config = dict(
    hidden_size=192,
    intermediate_size=384,
    positions='rope',
    optimizer='muon_variant',
    beta1=0.95,
    doc_mask=False,
    train_tokens=235800000,
)
MLP neurons of a small language model. Each row is named by its layer, matrix (gate and up: input weights) and neuron, and shows model dimensions 0-191. Each number is 128 + 24 x the weight over its row's rms, rounded and kept within 0 to 255. Numbers have three digits each. A neuron's up and down rows have the sign that makes its largest values positive.
After each neuron's rows, "fires after" lists the tokens most often just before its 100 highest values on Wikipedia text that the model never trained on; "fires in" lists the words (lower case) most often at its 100 highest values on Wikipedia text that the model never trained on. A number after a token or word is its count.

L5.gate101:078141139097141086115120113123089152166124137140143129139121146139175119167116137100130127123160170132132161099135132128068102150150097120126152078095110093130123122118152163118104098098106090150147130137166141135130100130140078119111114129134090167106184135127092138172127137115117130090107115127130169118116104135110110145189106149146113119132148102106119121083181092128148104140088141117168138119063131118120129098117125126089108120147150116110143125112098133167106130116078115107112157164178108134102108116137104149146107128132127070099159126135128123110122106164132132124
L5.up101:118125103103148123143087127117185173134096137107152119129107089107121115120136124122103151132139135122117121125140102098155137154149153157138152124118133105152145138170144126105136143124068146128141084136137145106165105196154131094157137133136111164165112141130117139108121137131114104115068173100093145187174132136094158100169101085168119149122131098129159142149098136120124120151089168155201138109099144118134132142113139142131133136122183168155143111094129123123138102127120091141169117140150114122163141132138130138130119102167107158124098112081125157107118135144154090130
fires after: " |" 33, "," 12, "|" 10, "-" 7, ":" 5, " and" 5
fires in: "men" 13, "people" 9, "women" 8, "world" 8, "succeeded" 8, "south" 7

L6.gate228:120128122140125133098116160104144107138117137115106118123159135138129110127104087086153175170144089132175126101127125091118166130134112154113122149102098117147110159176086121090175148123108166129162117104123127138136175160146107126126090111107116152137113173131136134127102139126075108112121181144143086178123151130087096152107087179102138110116112137121129108134145111113197173127138184109126141135112130091145140141087130137161099120111106156149140128063150141141128108151098123152115137106160146153149102137156097101107162104132148151106117150126149134150129154127133115138
L6.up228:162120132131138152107123151123164136127076127118103109109168151109091114138076133116135155157143127121167121130123139145114132093124103136128153098125117134155098162088125100117125135109122144102187157134114126100167145160174091140079131111135152074129118164127127127150140099148139107129106155087142116128122133120096120119130101154118140114122094166119176142093191103132120129141154108111091118116133119148192116153133117111125089096146108161115169113112158156120146160137102090122153115133179168177132119154145109118130149147140146107085124185154092148120113127141164136149
fires after: " |" 17, " the" 17, "," 17, "|" 6
fires in: "university" 21, "best" 15, "men" 13, "school" 10, "women" 5

L2.gate288:171092118129110125131141114112129099133112150135124106134118112115176144137127127150128106125148170149120127130113117144108096124116127098178118085114086149108130117117085133103149158156145081132143147143157125124114132157130067086151156135084081073112167100109128107088136137125133121099120114146158142112139125123099139106125119152147076153154132125101082094114097057089133100137143189126156118132145116113134122099124122124105132161104094106135133098094123183175118101112116134154146111133085169157134129106148135122094130124110092164147152172174133123105132123128145119122
L2.up288:147084118109143152132154116122120115165129160144100130156137118146169144137120099153060106111140169167125105115120130168113098138109086093160123085113119137154122093079073141123127127129144084137131141126164117156123096198134101126124134133105090102113177093122130113120154147104122095105101105105198110136132153128126118100139132159142132127133161117153094106112108082115102074138142141148141127125141125136163132129123110118153149158109125109132115135103115138165107134122127121172160066143108130147136133123129126151097140128068099150103149136149126139082127140136155135089
fires after: " has" 19, " was" 17, " who" 9, " they" 8, " had" 5, " it" 5
fires in: "had" 27, "been" 21, "soon" 6, "first" 6, "initially" 5, "was" 5

L9.gate264:100122126128148138113120108145127150162095113142109104130114151110119118106115098125142115141173133162203141099097089126132158151123150152154166084134122098130156122138151116087160165141134144110122141091140112126167148168113098131109123113110109115148123124097153130074043125132143152158134116163135141115165142132116188082118117165095144094094151135174097134150149147097070142150122132103134132157170152133097152081093127132155133107141152147129104117111118107115127143174126115124145136101102165153139114115130116102115122110151096138142101099146106134131131157091140114132
L9.up264:142117121148124153133125151150135084106145158109145151140109129145131136112168147160140132086110116177177159141086096121112137138141142125084110134119096097142178110134119134153081129104075154140132141141103115156143126172145099111140164121132126112109139127154153165127117118090133117139135122107137111167100123117139119126095161165135135138138128136082132091115114126146097123176120197085122181082154158135102146130104074095127114085138128138119137106126158109096105096104126168115129122138148117095143109147101158102129098116146143115062138098146151153120139133086103093117
fires after: " the" 82
fires in: "first" 25, "second" 13, "united" 7, "same" 6, "new" 4

L11.gate288:156135122085175152110157122125157100097148140138123170158132152114134093116140163091144074104158130141157110083154080140128157104119156174157103147168106160135118085147154099136111105111142132115097099167123108143135148111159128176138118116117127135140157121146122114121125139115149112140114118128107128157113137168117130109076151124147184109143079128112125132133123141120167119107122105104123096124131139152104177119097168135104092114107113145144130096105140118119113137120138128102140128157152144077081159122072112151129104141138159168114120126083165143139104129135140196106
L11.up288:139096158134122064089124114116140150125135153127145110134137131119166104142156123082120139086157147175149124098149109126144159103134155118108128148104096148132150132102110068129126071126143117104141088117127120166117161160181107168092120120134109130174121139120099138107136135146151160110123103134133123119144094140105153138119162145166143085165130099122126132158147114116157121121122143116088127112129117126104154125083128091133101114116122121133105109087143103124099147128102152190091120111155177082113166151064164153107144155185158147131126130104103115110138116127117131132
fires after: "," 26, "." 20, " where" 7, " and" 4
fires in: "he" 40, "she" 18, "they" 4, "this" 4

L9.gate274:141122110160131139121084137150180115132119149160174110122138176137092156110116096115142079130107126106098138141135134118132106138101123144153081135135125146086138130150102150120140100125157115142176145118153124136105122100140140116139124128095168123103157145088110078136136116125135142116139120124148149095153162114114121089099150155168139142122151104120110127129122101142118102092136133144097115156091147105089116130072093094111148115140126097119066123128132128116123117100184092121141129094110118103068112132139149123147143092107193108135116054091150153088138108139121130100
L9.up274:108122155147095069139132120116135113136114165132165129114111134119115124129134181118128159107141114118132119121122114155189105098143127168070079141139122113147126175165135148109104136186158149128107083103171126102146146083094129128130150143160159118145104148121110096193118131117094132131132123129140148139149139128108161128101143148133120123094144102132118113074104101137166137108132107142114146146123122141165121184109159126125106168085117150104102173160154119142148129108086107113112150074146132131126150148117158109132165172115116134111175123143097154127106160110128110124
fires after: "," 28, " of" 22, " is" 6, " was" 6, " be" 4, " as" 4
fires in: "the" 74, "a" 23

L5.gate6:096145150059134153128143105161089143138119145092131146162098169138100119136174087134126151128146174091104132114143145111147157126142129159171120175093142112104129118113140104160099126173132131138124111091158110135157114138133145127164122144151165133170099107146142123137107159130128119079122158125139083104123102123099111119106123118135123101160111122072108136117143165128099138124146116112142146110103127104109099115135098144126104084122091128102098108124171142091144085146110166090134180125079110125112120159140135118135166130139130113123116109136131083117160181154088101117
L5.up6:149101125117161104130112154110113118126137129123135105136116161153147107122112122109129107135120137090153136087110068097147135105160130128134128153082071153097092096076151044108114118117191177134137162133102120124134144097154121124109132129162163099145119166081112159104116135156141134110125138110119074139113133150126142132115123117120125122098108109122148138120099151155107090116118118111124139135186135118141097117075084086127126141133145116157126129147078079108101120174131172121092126138098137113151151120136131134135130093127115149125107151177121150124122120129164093098
fires after: "0" 63, "yan" 5
fires in: "2022" 17, "2021" 13, "2020" 11, "2024" 8, "2023" 7, "2025" 6

L5.gate383:120105155095107162133107149129105096134090098152099111148050156124153150107128148079129100158153129145151108095160157068099115116134117098119078148126103118153163145131135139111136125154124151134127121101147084141101104118145117185105149106162124145125128134130112126096105122124111152158122092128134143169112123153138132129100153110153113148132105116081122131134084102116127157144117096127098132115129184130123120143089119103138122155135119149163118093163135133134113102126134131152081110113132110131086153158124103150123088108203115153110120104126126172145105079148159135161
L5.up383:127180069113170125118124152109086117096089143160106127119107159153163120145136156118134156120151142134117101097153134130158135161128150075106116149147136085126132123147119115162081096190097137159126101114182144099128128133121125142106123046122130123160110140152151089126116114144119135141129148149122144137139110123111135125122105120144126137115131114083118118163151093118142108145139127090111153120099175109116111153090147137129168107095091152126149105143108132173095083129106156162161088107126105135098131159119098128112089117142126138121144094154151142169111102121158163147
fires after: " the" 20, " of" 9, " a" 8, " an" 7, " and" 6
fires in: "early" 21, "jewish" 10, "political" 9, "human" 8, "his" 7, "ancient" 6

L2.gate139:094121180138150126132118141125148068101134111130108124109112131164101099098108120160178094132171145139134130098117110121145125158151128162110140108159130137141091116152125139147130120154070164161103134087134125200154119141113097103081141127133148148109138102128080104138088116126129087134174132157102100174179106142157115106109129142129129143127105119118128101162116095144136086164095148138152132128156116121124143141098090103139078125128121163111128136129132135086135120166125095127078145115109103086113132119134124106165124128085145179121078141130112127115131114117114160133
L2.up139:137150154073088156139152142135132084135125144122074124118141164145158144119151103131095160110162143150089151146099126155062113106119133152095130157126149169136135175124146146134139137150148051106104177161147123116096138136161131140077123154134133154140125129118133133093094116083161123151146130130093119093143143138124135147090133088158119135128126209115112116190083135110157162140151121130123139145122134111093120102133152115151115122093109112141137115135144123139112128129129096150103139115136121131171139160148154144165096093121103134116116149155140095121145121134115164115
fires after: "." 29, " the" 20, " that" 7, " The" 5, "\n\n" 4
fires in: "she" 47, "song" 14, "album" 9, "film" 7, "personal" 4

L7.gate88:096117133126158116103192150174127096113121113168131135101126125120110124078144087106094132146156122159122182118133129147095108150140148075107129118170144136137103116115145103155107156127107124148110119109110136137139128126121177172183113120126151132119151097155153128134106132136137167113139146120126166153119077161126103079098089165123118089131155103140081185128154108098104115120110070114143116115133152154114121192115117154120103116105109106089118132124145141132077144168138151136165111151130118128177121143118134139117092129123104126091164118134137126133152103102125114114
L7.up88:127140183127149166122164103150128144147136113128105111143129156137166110169112129159124112112129122163086129105144136138142129154132168131128157070144117187102139114103130073178101138169140126121110088097166167181147098115174128135115135141113105124116133111138117152113164144124136139127097162099161125137104091094135119086131143114127131061086153126114126174136125126118123140111147170131117147171126147121127130122150137161082152155147132139095144100127115129125133156158142148160133138181147151142161097102125091136117091101152091159109082133152140131152118132115152101113
fires after: " the" 36, "5" 8, "9" 7, " The" 5, "0" 4
fires in: "first" 33, "19th" 7, "every" 6, "upper" 6

L8.gate166:119134099150148110075131157096113122143135119125094106141159161155133129136144084111175186123167139131159138164146129111106133117137140112146150134165135102096124103151124180159135132095122122105104091166180109140152122093118134123132112110125128132108151121129118116073143138143112134109099141138109166136134187126127107118116158112109078087169109104105132091108135145152130141144083128143120175121141095134127143125113147105118156137133132135108123203135131126084120070074120115121151112112145137155142101105081140102164146115113098149116180137111141128131119129090139171150
L8.up166:165119120101077082131105116138118135116118132128158118135111111137128151094102166121154140149145119150108165144138072107166110148112100105083119110129161187149097111071122089084094118157134092105141129163108141125171131139102111127132127133141168109129155167117102143151100101171161119136127118138098134093152090138103140131166118144123149153148114143099125133113163110133161157112081124140131110137143129093106124122095145105102140083109104127131146121111098120118094128130139123164143126099091095120117068112084089124172102113103133172135128128117129142113106115148079121166
fires after: " in" 38, " of" 13, "." 13
fires in: "a" 82

L9.gate338:076089155138145127142111145121109082135154125121146121098156120124086146105184097113116169123145200100129152149132129163115087153113158145118116109136138116099121090108123132111109064090139165140164125103116120100175094117128168146131092114137094143107134166141128145128130153092174118152137149146114132131147127107090156165154136123098126142145125129162132125166134138133174128128125126082135078151178115089152128123131121121164114116143118152154140122122141121095146152150128145143133088121111090085188117147121150141125143098176102132149129156119130142101119147145117107095
L9.up338:144110162160116129168120104125161115101146147141138177105178133137059126118146086132106154126145156145138142143110146195142120134120176149119122141135091135109097149150122135126110105095140152143144136119127112117148167079148122149118117094136112126118128162139143128129134108125168167158173132141146126135120078139114127151166154125085115167145126155117144122135124151151150124116152127090124102112153145116140144097125104162116119138162120165156103083121140133099116138154138136102129076141123092107139109128099119107127133116121106124104129154083129215070096139188117142126
fires after: "," 22, "." 14, " where" 10, " that" 6, " which" 4, ".\n\n" 4
fires in: "he" 47, "she" 32, "they" 6

L6.gate327:107116124143162117116138132134146156140134143129096102101144128085132168109143090114136122075122138099101126120138144057095138132111162155099103113159162152127122132145132098137128117136120143110108166111146170121143059158142126127124137096135135129133143119101096119109140151115136139165107128126180148149160145134146138141140123164173088149093132111074112174131147111096076107154096116119139099120155112153075159096118105121127121117112136116101119133119118125142109114079144093180153084169139142091160117107119128104126100121093154144115164111122127097149127124060125150126
L6.up327:144129108166137113118117130126144105147122120130116161145135148090143155137102128088150109098101148076138134114126148126108121109147209160127093151148179134143110121093115141118116154140137087134122148136151127115153090088119150117187121115154106117148163099128091107065150106129106163128142155116182147139173111111108133117150117149159102134093146137121133172141158140109108153114142124137144096076162160107075149124138150116115119113098124128124126175097139099152136147110141117152171092159118124119150103142128126106134116121158174092103124107124152141178116097089117151131
fires after: " the" 24, "," 21, " The" 6, "0" 4
fires in: "same" 18, "that" 14, "which" 11, "following" 9, "such" 8

L12.gate369:120145122116128120100099077146099114091139128168153187155145141121120057128133082144125150170130165129106132130134115120122125125138101141129116127095152165123167136156113141135115136148167151106129102133096145115128107113170100158097136158120088124123133101148135130113131191134124085129128108158121150088088104122108130091072148171163112108126128118129130114134129115141153128135143125062133082117091176119144141114145173123126117153112123157094133108137101112133142107144142100146136078112135116146129133132114114158136125186146122109157140134166160123082094082135159091138
L12.up369:134149135174125121166142104110131178099123104081109145137171105117159170165201128166104161120074106105164141117101100092130127171121106094109106130099126139154120168141109107119136100099156121139146111141144134170143131174119112116124134129133154107115145162097143166103092130142127152131110145109149160108119114133129112150135146108116155093098123125117131081156086107116110106136141101129140158153138132135118151125143127110127137120141122180121113135134163121129176094117164128157117119127099130129167106049168115147150150081140114127143107143133104127086141117091106105159
fires after: "," 35, "." 28, " where" 4
fires in: "he" 67, "she" 5